{"num_key_value_heads": 12, "attn_scale": 0.177, "parallel_block": true, "init_std_qkv": 0.0294, "init_std_o": 0.00453, "init_std_down": 0.00226, "optimizer": "adamw", "learning_rate": 0.00117, "beta2": 0.95, "max_grad_norm": 1.0, "warmup_steps": 535, "doc_mask": true, "dataset": "wikipedia_en"}
MLP neurons of a small language model. Each row is named by its layer, matrix (down: output weights) and neuron, and shows model dimensions 128-223. Each number is 500 + 25 x the weight over its row's rms, rounded and kept within 0 to 999. Numbers have three digits each.
After each neuron's rows, "raises" lists the tokens whose logits its output raises most directly, leaving later layers aside.

L18.down1110:494515480501512535500487503491488500558509552528496484496509525487485513422532517516496470486480522508524530471463534520537488418485513462508477484507458521507463530518487492511495545537508458532511497462483482539499486505526494492494523498492487543515525482522465475512527523507483535492
raises: "is", "ially", "ial", "ista", "iz"

L3.down159:515513509530506533512480505528544505490512480458523515479495517530446485491404490486490468501447508483491513544524514484476525483498503484503533529470459503509534499452488513500494507475530517533496507498496482508504503475559517495475506512497499480518552517504447494530509481488507530485
raises: "\n", " which", " –", " —", " effect"

L3.down206:471483437530499501525506516486477520517516475522483502483477503529506545478503500543503488518559528499476539475467491498482528538492512479491440474529523512519475443502504518481554485493489506517489488523499477496515491493479514506508503498468498518490545496507510497521489531523518526486
raises: "7", "°", "9", "4", "6"

L18.down22:541522525447551499535485507522497533467478518496488546466531515543518506512533477542485492555487520512475490514524561471518565553505516479526485522509471486479503538475512518499452478512504524470511506509493493479480490493468515520522523495457477486493508507480526547506470520480497495488
raises: " to", " of", " with", " without", " from"

L3.down1022:473545443477471516523502503492499457467496488472476474519504482517438515513509448529441507509556500476519460482505490507539492521502543511484514491481507495502489492476536478474495456504511494477530532492485498506505487461493479484493508472486566530466509554490546510512521536532516496506
raises: "\")", "\"),", "\".", "\",", " ==="

L6.down641:502499547488489514492486509480471474498493553521508503504526472476497478497522526507514519498450474488508452478543463480488508454476508496554472456477523543485505518497518482488450556517492488545463469479533438512532492513513493511495473514482531492504524525499527522518486501513471535484
raises: "th", "nd", "thal", "uga", "ng"

L18.down1:508503476493517536464485468516522482546511558529529503483513509476501524486500467511486512473441547515474520486552517461458486509560513462493473514510513516485527503538515504513559465489461511437511443479519525480533507512490484480530492441491466486486506473500505476507491509512452456489
raises: " at", " following", " after", " in", " on"

L18.down657:455508508563463525535500507509487490486542484505515504475538485524462507481488533473537528503521499500481513554487470476527553536470502496512480500483522474502527538495543502508498501520493522511502492482497480517478478508497503459439484518495524497490552521465472520458476484516499530467
raises: " which", " whose", " where", "alling", "which"

L18.down1294:529510445480494520491487494492565529471503499509498516474489462536493497476481512457500514535515511535462524515496473506531514500538527506497508497470550501475466531525518487520533478492446503503502513487554518469487480518466498517471543527486492450502557486496449488536520510443536479486
raises: " head", " Director", " Premier", "Chief", " chair"

L18.down1140:480473496467502505456486493500511514481455499503498523492541427544477495534500499563523506525465545524477429488530514481529495480509516478541511472484472486478500479455467491493528514479525463478477500480492513515502508480512505513495485488484502475492466515505546520520472504470486515492
raises: "t", "ly", "ts", "m", "ture"

L3.down253:460513494507479510495535514510475493521496493457526490469505521525472503484489492516498499510555531487497531503560489491478484535499501486514460493552514518504516528503517507524569451472482537516544521484520523495469505484505508512499486516492479486480510529502486519515503508511496525518
raises: "6", "0", "5", "3", "9"

L3.down50:520485519525519526427489509559514512511483465464543486504491539509450482492415531496481508524477524504478517515501528491472577470492491495498511472464487479513524506469463532510462508469508542500544525484504501502456533503492518491469524491488454485494568505499462498500503463488460544496
raises: "\n", " –", " —", " +", " -"

L18.down1102:477457499487519499530500467482526507512478495498496467480457486494506487539503478520490526468501497493517514500512521483493424473483488497539496511491483517537528530468506500535506522502493475496537494466504476509463493510515528487462503506527491476526498472507498517538540533477519477516
raises: "\n", " /", " [", " –", " ("

L18.down1492:510535503553523530475479462453524526505484511486494521516504536498496503475473513528528508493479492532490533499521493513508639480495520477512476481480493511500495477475502499474536481502479517499481484493485489518505489491528495488458500512480495485496507514460545489526542489489480506461
raises: "th", "nd", "rd", "st", "te"

L18.down581:485513476444527486492465490498488517491520468491530496475509517479466536511503523518467498497522489513528479522485473486523517509502483506494486591509486516529505532507479460519487509522517464487537479504529504504487470534464463507493513508490494494484500509548519523513484519475500474515
raises: "ishing", "ish", "ishes", "ik", " December"

L3.down1319:476505520526535459529506508523508506443527512509493505459470468503489512492486492484475494538520497505516499521522530526453470469490520502502484502495481510483496475521516487506516447465484537514481485510536514530487454521489518482506501511492549485518476531501492487471528510515455497528
raises: ")===", "===", "==", "Following", "During"

L18.down1507:460540490472510517508498512459487480509474509517502525509486521549485505501524440539499497504486531515502489509492471529496440468516488484502570501489471530479529521499488526477453483535540503516513475482520507476482524485480511461538507495482505472502505500550477507515457523488507504505
raises: "ed", "es", "e", "ized", "is"

L18.down485:502486506489525489527521470495514507471482458514513506494480529536464511511487496482504511495515505505502495501520495514500405496495506499498496500506496529509512633538518508529499507491513532508510516508494507529480499490475505498511523523494502457484521513518487530502498495492521484476
raises: "1", "2", "3", "4", "6"

L3.down707:499498484521549514464500494504516492505529496458508496486441503487477474515439494475473481501478510474492564518488538490463529481480502495471478526484474510487519523492493536526457538451490525483533473515510497476476505518487557476453488487473503452527553506521454511512500488486515533491
raises: "\n", "\":", "  ", "→", " Succeeded"

L3.down791:493545490501518499483527502522512501493540508503518495487523485509534490511493472502461495510514470519539484481456515487546408484521529505527515505488514534520495452504485480455458459499498509514513513520487509518519546483472480492494520488480493527456526534494530476496493503510445518499
raises: "\")", "\"),", ")===", "own", "\":"

L3.down1413:480502492494548484488498532512496474506515524486490491476464529488514494505503509479468492511525503529515531497517498505488450485517552495492461534506504468522487514510496502497559495468463500499494470516528516512500475518465536480537492487523539492506505532482486488481505533502491483513
raises: "===", "|", "==", ")===", "While"

L18.down524:467482523519524483483472513500471473516465531515447483501500446491556519545521493549488514470522538545443522504546488530502515453538513483519520453496492483500485457498494471492524512482532495495508496483458512533477482510514489493527541505482487518485529490524495460506501452496522517507
raises: " the", " its", " his", " their", " her"

L6.down1076:544473517495536511492491502493504512437499494513516502498468504477488469509463512519467484486477525500515479531455543431504484521488529488447503494537454536479505528515509519490540536466502513478511504551497494489519522541475504457504473469484485505499530492491490480540488546499484455486
raises: "\n", "\":", " Its", "From", "=="

L13.down1164:484518508467491516538485499473485526532477484497464490460491458467504524511514461473514527522514535489480516500544533501512452478497501473485523503524503497517561471507499498484512466475485491558484490509514486516506533498511505537504518491509516481469479427484470501489519534528497526452
raises: " the", " their", " its", " his", " multiple"

L3.down1166:492518473502562477523535516452544466543505525496497493475459499476500499539538491492515493489522505479471556484510497515487451469500509500492539518506496473479501462513515495513494509507521515481513465541556503475486474526522532509519482519491525499492491521502521474491514542513524508515
raises: "|---|---|---|---|---|---|", ")===", "===", "|", "Note"

L18.down1479:472520486533546479570495508507509488504487549525473516462526496488471509519522494512477472460520489459531504463539483488538529519530523518525498468493504505507530536510533478518496557504498509485495526463508472520548489543485524506496484482525483541471505519527512439467471478504435479502
raises: " to", " into", " from", " during", " in"

L18.down1073:527511468519519457504476488507510483523497507473478514489541482531527506494546478489502470517547468502504506478522495451467521511508502493489520488500515479519502566504487498533504486495497529511487496451500500459485507486511511505489517487523456527498509515490496517487468466486485475504
raises: " by", " or", " and", " via", " ("

L18.down898:473533514457529482500498508516492491481489492504490535480479465489532517521503505502544481498488583541488479513532522455492446481521495475493535483511514477496522501515479447495492498501507511463498493500502473480508507520511480542520521486498539499505487499476492506501504518496498515497
raises: " his", " its", " their", " the", " this"

L13.down1449:505461504527509483551500496514476468501489526548496491503516448498511465473519499502494461502480507464495482532565461533476563467508514481484508478503502464464441500509471487479523494493505499483455489533541509500545496537494478514478491506458532541485526472507477492493477511513487470463
raises: " she", " they", " things", " he", " his"

L18.down66:490503472467506565457454499489472491519530506510479518487499481499488459450511498464517456495491491507523541471484480465448477492478532523501530520499495507533494485538533504527510550474487513479501499519492494478577485550515511482490454508489461507459515482541467509511484532477525506478
raises: "\n", " Following", " Days", " Works", " After"

L18.down94:489521476463504463499519499503507503503503497476478498475517520515459494500473506523491477487499535484502471486513516474532497512567533487506485518507463524463526536519502516507509472511480497515517478514498491506471481491516512529493556539530506455568519533463477509517503504459459486537
raises: "i", "e", "o", "ox", "ido"

L18.down839:497509506480492490504488461456489507476499497507537491508482513449522498511509463456504518535501484537464546521462573486501481508513497460530535516532449467521510444490466469499470494477489498470491478547446483502477521517485509502527471490490508513527499468541494568525455522557499517475
raises: " single", " singles", " limited", " cover", " track"

L18.down1014:452510546498505476512490502508502501507492515493482540487531492491474470541518451534501490495506500547456480478494502526483529511513478518516548473470515505539546488558498478467485525483522505486512473538504500503477494483500479489497538461491484529488480477548485498533506532532514502485
raises: " ", " term", " US", " mid", " United"

L18.down1245:490498534541496537481501482521479543510511463492517511490481478536492528496507467506524510511484478523473462508500515501509481506498493485509524497501534474511531557471519492507501547514485507520483479454523470530507506509512469441472462507498508509498514522449492499481486446549491523532
raises: " which", " whose", " where", " when", " before"

L18.down178:492452524485501473472468511458535529505498517512457560505501436491449510498464492480520512499506443451468486473533522524502477536475474502525461480466503489503503479489538462486528527493522527531511500452506530497461504508505509474524509495518510497570502469489537526489489495533472538495
raises: "ington", "leton", "hurst", "rell", "field"

L3.down106:486514506492532511440512530514536505506526495425506522504488505482421521503458500483484483516483518511527504499522508468505548482498509461477514521467480499517499465487465533507498503425498530454547489517481481481481532516502504483498496518525478496489539512527466510477515488498529522484
raises: "\n", ";", " –", " +", " -"

L18.down386:569458522513513453530507513502465527519491507538532509465511444552522502489534540482503481467502540526461482510527482470517591475527494556484469507505496507537529537535509497497481467483482503496458451488499474471510499495504513518536553482483503496480524481526484508489508481486494503481
raises: " leaving", " making", " returning", " adding", " giving"

L13.down1462:517532506494523528469463487514524530499490538508490496485492515479470480486510485485519486493498503549505522470453476486497504511531530463445534479479552516493528470518460496492512519471480557482524489501502553440515511476532520497475496510522512517497537504510505501481472496524512512538
raises: "ves", "han", "h", "hi", "bury"

L13.down200:499473485507486491509493471512476512497488495500480488523494484474504539519508481475494485471488478527487482518527489537527538475493469496497509525509522483504515485502495504499532506517497468561525487496530484509490505521499481475490509488524533527527471480552498528463509476535512522540
raises: " enough", " his", " whether", " their", " her"

L18.down826:474529504521489471499443473455512481491473560498507491510495542518515506500505475507454483501478531491471500492477546503502477524480479518521529505525440514448493465523503488476457508510543540448504509511572495484490517491500489479532460498459478499488477521523483542505515515484546482498
raises: "ed", "umped", "essed", "ered", "ized"

L13.down714:514495486506535500535519515517479497459468463481521507477519498502516529467487503496469486489481495522533531439492488481492538473546490515539481511509487546471500529547490470546511488505475494485544480500512522498521449505515494470479489510539502523511521528495473502491530525467505508514
raises: "iro", "ira", "ila", "ild", "rome"

L6.down267:528502461525502503480462496555517497501528524476486502484454498529490450545527507528476512520518536531521486506443530486521560484497517513494471521446508517487482467508528485505485504518539518487529508511506505467497469478511461483510540478516499574517486494501511538492488457493470514502
raises: "urg", "igned", "bury", "ident", "ented"

L3.down151:481495499506546503549525514481486481484533533474494479478473492525526490520507470499491501516544486507537471540461493470491500504511485486497466512512480507505476475526515495531482508442505526503469503521496529490475440503482485500505469508498556509533514548458552497529505523502494481515
raises: "|---|---|", "===", ")===", "==", "According"

L18.down778:527526470511524497490446491463497502498521511501475502465537500535485528489501490560478473461514529442523566498519505473516427506511473501534496498484493563506520534531496508492533497500466550519509527472497469519492507490517529506535527484487473511465511510498523475506502495500463524516
raises: " |", " and", "\n", " (", "."

L18.down382:455492473536530492467532499536513468535463522486503467530513475470490507529480491504489499509473468511511520505540546452491457523533483480528541489509537513506502476544427539503510576523504514449487482506490479480519467468487513493507490432483461471500563514514512508467460535516484518521
raises: " approximately", " $", " between", " around", " US"

L18.down1084:494468448488511507516535479528501473469491519479484546460532483542481498464481462495475510508506524506479544488481501511490517470538529529466551491513508512515514469550539535525475447531496473522497475500504486515464523503511480496496476509475500492507463491494515501519464546501506520530
raises: "e", "es", "re", "agn", "as"

L18.down1004:568511519504475526464457464503473515489530471499502466496472530489482500493507534479454577528501476493512492525491488504524490506481499504512537517549502486494468507465454495505492483454489484488496522527481513522493490517493464522457493525516527494508498468536545474495491531563446535516
raises: "\")", "\"", "\"),", "\",", "”"

L6.down765:490499513519524507534511537538508505473489467464511518494521490498476530469483500478502487538504500479528515536486497501499443536484495485482487521490496518514517510509519499528501496491455513506489489529509475460537506487487512486483500509495500471465500523480486509522484544500474569489
raises: "9", "1", "0", "7", "8"

L18.down1078:492510487504484486484516484532496500475504493504495501450472532515526499536546470500523481536499520525525512556512474483524498514518518534476551486505454497487502512504490512529498470483539539486563481473518496454501486473478486529535496548507485485509492464514501494495484496501462509517
raises: " by", " for", " and", " with", " from"

L18.down624:507496479562494546489464494499490544486497468498518465507488498515449516503480468487517480506525510515495472522509524508512479506479517489515472504523517509497464565493527525503507561516494527475500478508521479506487476488472506463499519507460482480469499495502482527540491456525522499499
raises: "6", "5", "4", " .", "7"

L18.down578:501518519498521482525481496518473518496498485476523490465513462451497502518528549517519451502465503552494523493551509473477560488520507473462522504510525460474475499500502532481516544468501531511513504490509479481502510530521471480507508530499510528456476479526515494441453499505470471481
raises: " their", " his", " the", " it", " her"

L13.down356:466528499484506502508468436513499513490462518504507512479539429495523513541507524522516483500458533552462485468504515482485479507541460483542497506511504530524488511494520503500511467469504504507503505475458489483481513504491487550558520496494489492487477471487484488537506513529489483544
raises: " a", " their", " the", " its", " Australia"

L3.down1020:517503503508568466500472510510496503476487529475500490478461493489551509510516501483477480498524518517498538530502523522485427487498505505502493538522488535458494487487498474495524525465463497498488469511534481490481477543517549453532480503510522485531471503504493495492506507507500462510
raises: "===", "|", "Chromosome", "==", "\""

L6.down1297:488554492479506526512517533486528478469500478455483512504483490489505527483482498479500468515529495498523528480529481500539386543517454506544456536502520486532538513513502500480494504467478511500476481502482460501515511527477480453472491490463498515469511490520505477499483514509524546517
raises: "5", "7", "6", "9", "8"

L3.down1110:539556436534523512528510475511544483496494520513475520480468473510507506490446512488489530516504497519499467460494506466517516481544547456467500453523502489516525494491513541472541474488502485516493534493443490515515495491493501453518500499497549493471504523536514472564491500501486528516
raises: "\".", ".\"", "\",", ".”", " ."

L18.down112:496513501505538510476480527461509498479511399490483530482498515519466511505494484498494473530507521514488511505540485492499449504516478464506490528524510523518508650520526497523523490507481548532507519480489494510490476530477519490512516511507503482476501492535522513509504481487492479511
raises: "-", "2", "1", "\n", "3"

L3.down128:493517520503528504533479517516483526501511550489503478469484468527528519503509480492506498508567507520493490480468510494469513492477503488525449497502475491493498455525483467502462500462509495477497536510547534492486499521491486481509511494544565520529500560427503499469515498500490515528
raises: ")===", "===", "\"),", "Chromosome", "|---|---|"

L18.down427:447523500509516496532487532528478476502496492452473491478536479499492546496462526489503502509520470488508495515459485510527495497494481479487463467525497530547534497518561507473517546501547481511489521491480469469493494513503510518522491494518480502499483481523529567514500477518506498494
raises: "7", "9", "5", "8", "4"

L3.down568:467513469523543495456497518472524462469534499469499513500465495535545493529483494510514503502538480516507511464488502494542524518515514481494485474511485505498488457513499482533511498443496509504507462514496505516488476534479520492495495485495500491497514577523506527516512491516515471520
raises: "Note", "|", "===", "General", "===="

L18.down562:507532494454524509472491524542576511496474477521499474505520450509484484548512475503477461522502515491480489488503487489525519484494475507537478515506447558469528511478491502495503509561483494501492489505506500554443465526524509521494524505490505512506422459476588473482511506502476485516
raises: " from", " ", " •", " between", " -"

L3.down1326:431523528529521519530496500567579508510495487476512525459541500515507507483501482511499452478514504505441475489492482528510481515518442475525524496493504506535565481466511527489510512461484497514496516509484495484539537487547503490474525512528533486497514513469483474525484498513515530532
raises: " which", " the", " its", " both", " these"